Weights of a small GPT-style language model, trained from scratch on English Wikipedia: no biases in attention or MLP.
MLP neurons of a small language model. Each row is named by its layer, matrix (gate and up: input weights) and neuron, and shows model dimensions 80-335. Each number is 500 + 50 x the weight over its row's rms, rounded and kept within 0 to 999. Numbers have three digits each. A neuron's up and down rows have the sign that makes its largest values positive.
After each neuron's rows, "fires in" lists the words (lower case) most often at its 100 highest values on Wikipedia text that the model never trained on.

L3.gate1346:484500466559520470523560556560468509506405366505499535567529458482490554449467418450502499533581534497449520503421524505520544511515476488568556406517480456427502510474473503444495515570463489501530508507527521493541435580616531420482536574579504538550486369494521515461553518531485469477534473487384520528399556381535477496464578507510503552470458452580434445529527478472501513492458470405538528551499440437482503431490545494463477465499466506447498553514531494508544509482552445508455470600484553550566502518470465520521464523584527493546548475475455576535472521458395598579540467435473527621576386595592520438517541416510493539510468522422538452511462468411566449516521513446511514507491506457479579568522501464486420547480507510416557456532550523562455448475471515
L3.up1346:526482502470406549483451560480467524530502551508486475513438542551574472520462503575533447509452483499496487533364503527601600547544467581503568514461456555617494460493441446437563417492482488516518522470471474515473543602476509559551471480526500586452497524548514509569491511482590474551439497520508507539460550518477456465546543582509432485405465470456528469536483524467503512541538447475525477450542455501545544508555513509469547580550567619544498580552585473500530505501529441484485554510566392474486555480553500576544417498566498474485532580492567476411427442540597469470551473546472528520391452463515550522534424467430500504505509535533590470485417608431491492426439432571466495536514524522451510534506494577510468433529494553544514473461526437490456488592597383
fires in: "000", "million", "billion"

L3.gate985:436578487475456501529511499481492501507505448477574557544456473435476587426416485471482495618486547513523418429509490557420505564521556517474569397593476506472528444587398558524573466422525476506533529432537567504490498522487507422512469527506563569513540581583515491528575533400526486489409543485554483499422492533456540492543544545530506559509420534406505519547505557525500503548490427562616526539502443554455596491431563470484448514493482444502464432527519571476541465452473541460522503527462552500524562479474541540490532496498550454562469520461495487476466561440525505399496517541599536657543613446511509479552471491533584497530424513546475550427601465488510486530517481428508454548484437531522454433460486538505575431472446522515491487527514416576456475453528479
L3.up985:496473473495443496558572511582554548447521545570497468556485490536380468496492519494532522407464433435567547451494579431480363532481415558546448425489480441366456470447511470428509489451525416530541543454478524549587332558479546538582553500454521603409491517477534403478482478562583558483440443479569495553542504463492610559511545447418553428495532511475532559522442497556556571483489479589476472496509530440572498549580536494531447550555453572478413494501519524536529535603448451436469442408589515480462487495532529433474487508547466428508431482498443471497531500534558495626624375504479457409486511610567514460423558439480512473536533491531541504538566552478457412583437463449574456556557512460546477533518568446586508584551534438492423461488536488495484510525454486
fires in: "result", "one", "part", "act", "resulting", "performance"

L3.gate160:461442470483558477607372531503502448466496568448520515502501485554497470429499502508472501437445548434555440438473474518523568603538499474484572517511573610505487570534533528492486475494531540523576546474481491460399511505542541472462491410489509520625584442465526552390526496476495515486547528463612473500472479484477597485496462549535529469531519453520467393523556491483538429535443445487468494559466559509510526432450422453535554448438480551480456471452477535481444473468496445548564523556506524525497519467484425623489578529593615507389495413484493479564361506417512580430504476524547486509466487472519413427459526486475488485563424562562439523548532507503562467583561433446539519503442497448499506482507553524397559495382445372584465451495452511598469544528571481
L3.up160:545543446577510468489504454452509448548486497544517461451479526545505445634563395489504571476517520503455582545461444599564571518512438480531487574540525489605535537504544497535581532459521438567485541569535505532479599443514480544576517549481516452590536441502564473412492413543487467530617435472459441496629500482560480526507517482609508434537477490475440530430555632505508436485612423471480531542514459478579447466586455393517440484421475514489445500356493387549552508538428484502470573458596596474519518451443474459531458564406571495478486485588490467470607459457524534488462429407534485512382561488477467500506571602547428491509503537462507534445471464455496500515481458481517566483359521569501533533533462551574482544429478466601460484505542464517475524538473490
fires in: "used", "use", "selected"

L3.gate889:508531494442448483514365585547502483541596514454489460512477500422445476536437483495422538418567500631560509462556482471503461537482466494466449429487467494498458490433500514550496474459485563439480497491452546643455521453518497401432496491489467477472500559475448476598429550501571585542543437477576512419568402423549492511497431439503599494537489518449497494590570505414494495432462540451486384605503508464423556527521483575535501471537513533390508491449575488398449567514525430479518493488473517425560480470557522426493545478412478483512456560484552490475603569511513538560495432511493473479490549579476517467557459468515486445615594370550491537470585588552523409468521420543480559408449428500474443489511555495510507467508522416556578424454501467515497438405493576
L3.up889:536480527539499528539463460555492418457484515501452484465414514515484525508466531440493659534543552555616495464560453461473581548483496548442558491523508492457525488479457436508499475472480531470390574471531545546614522478422517475518529402511542428519537513439515526466561578469455557544516456456468566530525428499504538492504450533437486468496539522427503483495449573515482533441577530464545472513605499482546522434488531394466421485528450459478479460537526469531497454525453569416572571487546454454477466503511498504503441480474509524589600566521466528518474554438405480524502557553574620533474584457524516377517564540470539572476448568480576468482598438548483379499429487413488513480472466409522510498436474507461622522558616496497438489457550476432551488513482513
fires in: "in", "order"

L3.gate300:468565436432569429471538510521540532483535593495553622463585472519357562568460562495488394434523495434412535408555441522507528471445421606469481554357453475478445461543559454499532550489508518462495516479529513526538410585482599571449525524441488545441484496454450470628455450445495533503553487506518413561575581451563378508437536454484484542553515601607448463558423491565550489512539529462494550581576512423528517464448570473429495512467542466477445460449605382508577491532357483455416473551537461510510575455609576475499520482447422408547480511428488533446570516570472493571620503551505502439464661555523575490543490622521437502465522449523432470503508533464494418570432543478546510437542465505446510425549534578472514545594436476518493500506476478520457480470535479
L3.up300:582475469556591495465439532510494523559579481483475455440502411578578568472530505587466480447539537509472493513492521442532463517538541356542506496500484567494508465443410520471452529595493419492564528423398569488436488474432525411497529453527493590466365528489592448524478445568478487476487428475578490428570467505600536490471533492511541515444514586544561567580546605530476567468464496582484497451483522516582476419517527394591502464532542409617444518525580464519513478536503396384456562478421555466453522518557478453422548486487526461569493505438530517420527502499565487487505442581563522495396482532541548519451679561520514487543521498484473505528490550451482514459509503601471409451591509495521503500537415483595559543410473472439520508494545489473519485532549490
fires in: "no", "much", "little", "loss", "close", "win"

L3.gate930:472474515482437502522502457492572592518507479519481475565520563437420549548537492545437485516539454520594568562634450421498455520491468523497526532498516490495525523520569493524480512504547481485456512553443567515508446475583553558404601571463490448575443546513465541506508417447464483473486474478474469479456481486619579595448441458474555603413512455510499449540427489400630564487472450502447530463424493514511531513491503449448523574548612415527545484547543529555489487451525431520599533460439462447615523446545520451481489440510547451477467489500546420511395539552400525459487494512575525506392595543519606548525594544517436488485546481526444514524546471576527568439488429596525549575480494406490448443558434473440516565444422461508508432524487513474587494450479517
L3.up930:519523438564504476598578528572532470569587494539469502550522524544516458511429564491521436480538400492527500422466549496513544459399535524523551574486396494514516542542446516539607403465542528523623442518516471544543558560558551496498507419503511510538565491496463524517398524554480560421457551500462546550600550494522557536534496581467575396576485519525565520554470552420512514597468480500492452541544464364530501389550458432526553539478546486441444613496484502485521441519462428542462450497539502447544478429539514499425470516523513442498534513551516485540469436418548562566457499551484441449462409466547476523541486504564504578454477503443490442508517479532490519430416513484524480455557494520465473390492446514466437525575399529490538538470656517491521427508451489
fires in: "high", "large", "mass", "wide", "highest"

L3.gate174:407462458582528483508517521561486485454554481472496509422520479481507569476573498473537498479570530475522439455427601428514493566474495507605507499531516534513502528467567574503475523495498508489528485523593433425550492498461496510428473515498475611510457535546496510529509466453484528454486459512473541498447542476508424549558470508530501476561539521448463448565509515517504577534472545450530510508428471528511492435449462426554493450516464430589505433452499384454477554539418532474517455485506485472483579643476530543497540477397505524522552385477426591491522557416501478520530516501533468497566556467549636615459473441531539451546508542527574525509507566564450441515525454520466528518525513445407492542423524507649582499494547502454483502467546406509392560556521553
L3.up174:514611490473512438460671513530563453476514452500547485533487506457381497541489493502552423591589424472481550457493512516585481474535459563515511558420519543506510489451572471453447507489507543536438407523422540445444501543593538436464578542576477497588493556468491465535396520556498576550592434524443414418562588502546483512571442565454507426496461532552524494383533558475546488470578468512492552423493416488523430472498473531387499483484503449458578563506519423513553487420489441596491425566491524504611535420509517544535466528469421413546541504493520445432516491495494608503476483440520503521426552461548605544512501465367584525546528521515413561405476535539457561456403513613508490521530494624446565569561565463508571519562550505511523451513495458589486514488576456
fires in: "well", "part", "hectares"

L3.gate582:502474491483501466450476552490564487477513551382529588423504568505475465464449523412536486531590499554471517445452493532574527536438513456421479526525502533520364508565554539557520513527552544423464538489474538505453431542507453443532516466460484631525457489596628574546537554598468531506443546438527461509534491604488530588454504484566476455586561449537410415463486490562513460550512538513521499531639616483539442548464572553552495482471631533458505477512494475549486355513508513550545569501491478536492487429541538572501439539454442506529500455542515508570495493473584487522468500415527541482524525577513480520498407497541467443479442487531494533460515555473536460535471623527564557560502392444389446500503552524474524514531581471503532428475448444466454597517515426
L3.up582:496445522471503517457585551510526460523510551438466557463434496465440469533510434551540528560478444495553449566558469387481548510406574499478481495505589511444523473456579484529544451522580408481462437510483546427493616592564499475458497501514452448436438464499512537404536440557529452572484533427535491500485434455454550477377442522523499428490538510535438566532469490592526457554597505452435559511558480507623466475468544418546426470456492524477543557436509512490588580496507512387441552503505482578510549482556600614452467535492462498409511557535446467561485456552531541456483527581460519433442685577508492502518512468421431522433573572519541511478535513556445522621554506451498560575564462523530535599493494540537448471487478487516611518548461448524491501385491495
fires in: "of", "represented", "uttarakhand", "enter", "entered"

L3.gate47:508519460457615536498447551493488392517528485473593560449453568582463504458510572576451558572509491533537549554585530572546505537515508427412527554548508494524511464422495479584474514510556484402515496483520478499498527495366510430502453450602564570538554577494484569527565608505427486546553473487428534539506445394422538552508427529480461514551380620548487470474560524456523461523481567497515528508592463473483463544482528493506615496474443595491485457477469540495518368457495569575458499439530413447507470474487497514467406446445568487505528549445450461507567575464410466529503491532526487490488431389518546501541516541547418470487508477468539485519434467471502416520512484507481541501567515520537493568544475531609533475447499475572558502410498455509533505473528541
L3.up47:470570519478545450376530533429489528586484507512521567474469520453543447584454534506522495515507415468433553536456556511407432528398496495445586468525462544478509504550498447475486437502565453497516592530496449577471590542542556455492579480461496513523440527489538417562529491508492515526402436464414526513479520483479489599432435432480482517486474477480467439501478507537547485479427569536443487434536517548517528625489493483560499497475444420426472540508467574478497426392491522515490516460473490556445602486565467488524553439474461429439532535444575453591539535498508529543342475518596521506547463462526544484521574528528539508456468546456614461506389508492582563597443494548601539448504488460448553494476562461498534446537483534522536516572543535491562596395472465
fires in: "to", "through", "and", "prior", "age"

L3.gate136:377519545495512492405479507538517506634515479580550521597467485488354486564514560483431462563405476473505435506491570520501565551526460492502494494474524485451514542539518523538550452490538458531459502552485558464501566535469457435530471561538547520433490482520559594457505475477478494535562480529518442607497555497406446491539469531514500511452552521592470455491546538573464456535510477471459519476441507580448490509568460415520563435388546512513501545524471464416496536498468460433584511480552550504550488487582548495365525546490434569464547449533406509392509482448400506525584456537641515474516493512515610548502474586444439489557477651454475522483495513506504524509502464450595528462535492507546459522570411485433480545482467447564565512453502540541585507524531482
L3.up136:476522492489466454408501581577556473547551495493619407486408514490473502522540525471486481537306424439577434499527567526450525545449470528444379544562575426478505572495535585442475540453483519516474486523520432488534520527500476555431453467534507483622494433554486610473508489503547577479525487429545416539498462528468465581484432429435481459479483438490411488433453501468576431513437470455512506421525546528517453629612338379497458428493422588603539542532477548470607510512498510476458413463537472521519515509485503497363516475438582521477545503556493519454482465440484520419587463541564550469494513457528522497547542489487414508455505570483434463505463492452468564452398442497549471543437327550513506474438531497484467498466440447535451479434403579492506457501518502
fires in: "some", "top", "full", "upper", "former"

L3.gate1380:503521472473536447470558479457529508489556513470458511630431575522383502399457508413454469473503539419552490412503597483574479484473504447517495572378468558468470453528495517518535577450489576562476555471507538469496548523557496470493655539423490536499488462542574505480499529457484410442445539600485537483472496416600495511463457458440430558522480514477425518462559416485517565508515453484540457513520496478439565563504542459470501451498607436507553499495523437476569474536475667596520557517567522397544567525543472451451578456472470492515560492526465476557527444553510486490506484558505461546544550544499569451592591477560531537435553461497548476497580505494510474558426477448468505527433379552438557480424490477515371557452565461395458410508454560526484493508584484
L3.up1380:462518450492461446464540469489483626514525411442530450508446545588498588472483465487506542566525486514461438535395513614472552550471506526511459442524488466515457493498452532445506414483546513375396469480530581468480485526513477531447509507453532455439570443447467490516517508427511436482562454468629493472331555431436446442498493477534412377563529485476481425569370538513415473574502430476503564485383566475419531613469533524505464450501488531581377442396497561404431524525515520455447443530549502535503491523532510549534613476487502551530578416534414485506467552543568495453471427585532518563459483485544476475526534511498427493530498494517440510482475450439441473531426430552459525450504488496446462528551522513523458443539441506450596538559475493501599464440488613
fires in: "career", "country", "nation", "social", "community", "life"

L3.gate1205:536510548465618440474455417475505483487439422410529532547484449470554488508580418635494455485504532467557483481576535520480493448477458586632489461496536550528523523569535542612424511502474373523487526543516536490478459434456444600446408487471492564433452416469522472516515557535448451512480437544582541483469440369523418472497592569485486500504458483522368449580384503510521501503494529518449577584490511496443494484412556479534537481508520554551537508536554598479503497432496434543445548511478448545526560529538548527594517536530563442472443501480419437398477525470475591557516458423544548436473487503501515540558431446538481580415490400555492577521479514441578476485608508511401545494431585421511536577514452450550549608497405519395557518537437527425523505500491515
L3.up1205:575535458563492487457430547501541554513485474504502436452578538499479557532550486420619504434526530529522478423505553512491502502510507513540574494471550549458598531563627473576508441488467539524478551477486465459456552541529558462550405534477493387431452505473450539524451522444452494514522514541531519495588548518469456590512505521475513586567540540525503491541519511527372529485561497422546415529484601600498555612548502571479462414514471443443324401551464446505387475549578552552478473405493502551467437571441494480508501551467436482487482474567535508492453502380524436527514501550492480450565527508600462515461453556508534505548415397538505453482513535487454549528507456505536494527468457421461499527581539500490577519503480493538450551494496574495502508479543533
fires in: "while", "kovil", "although"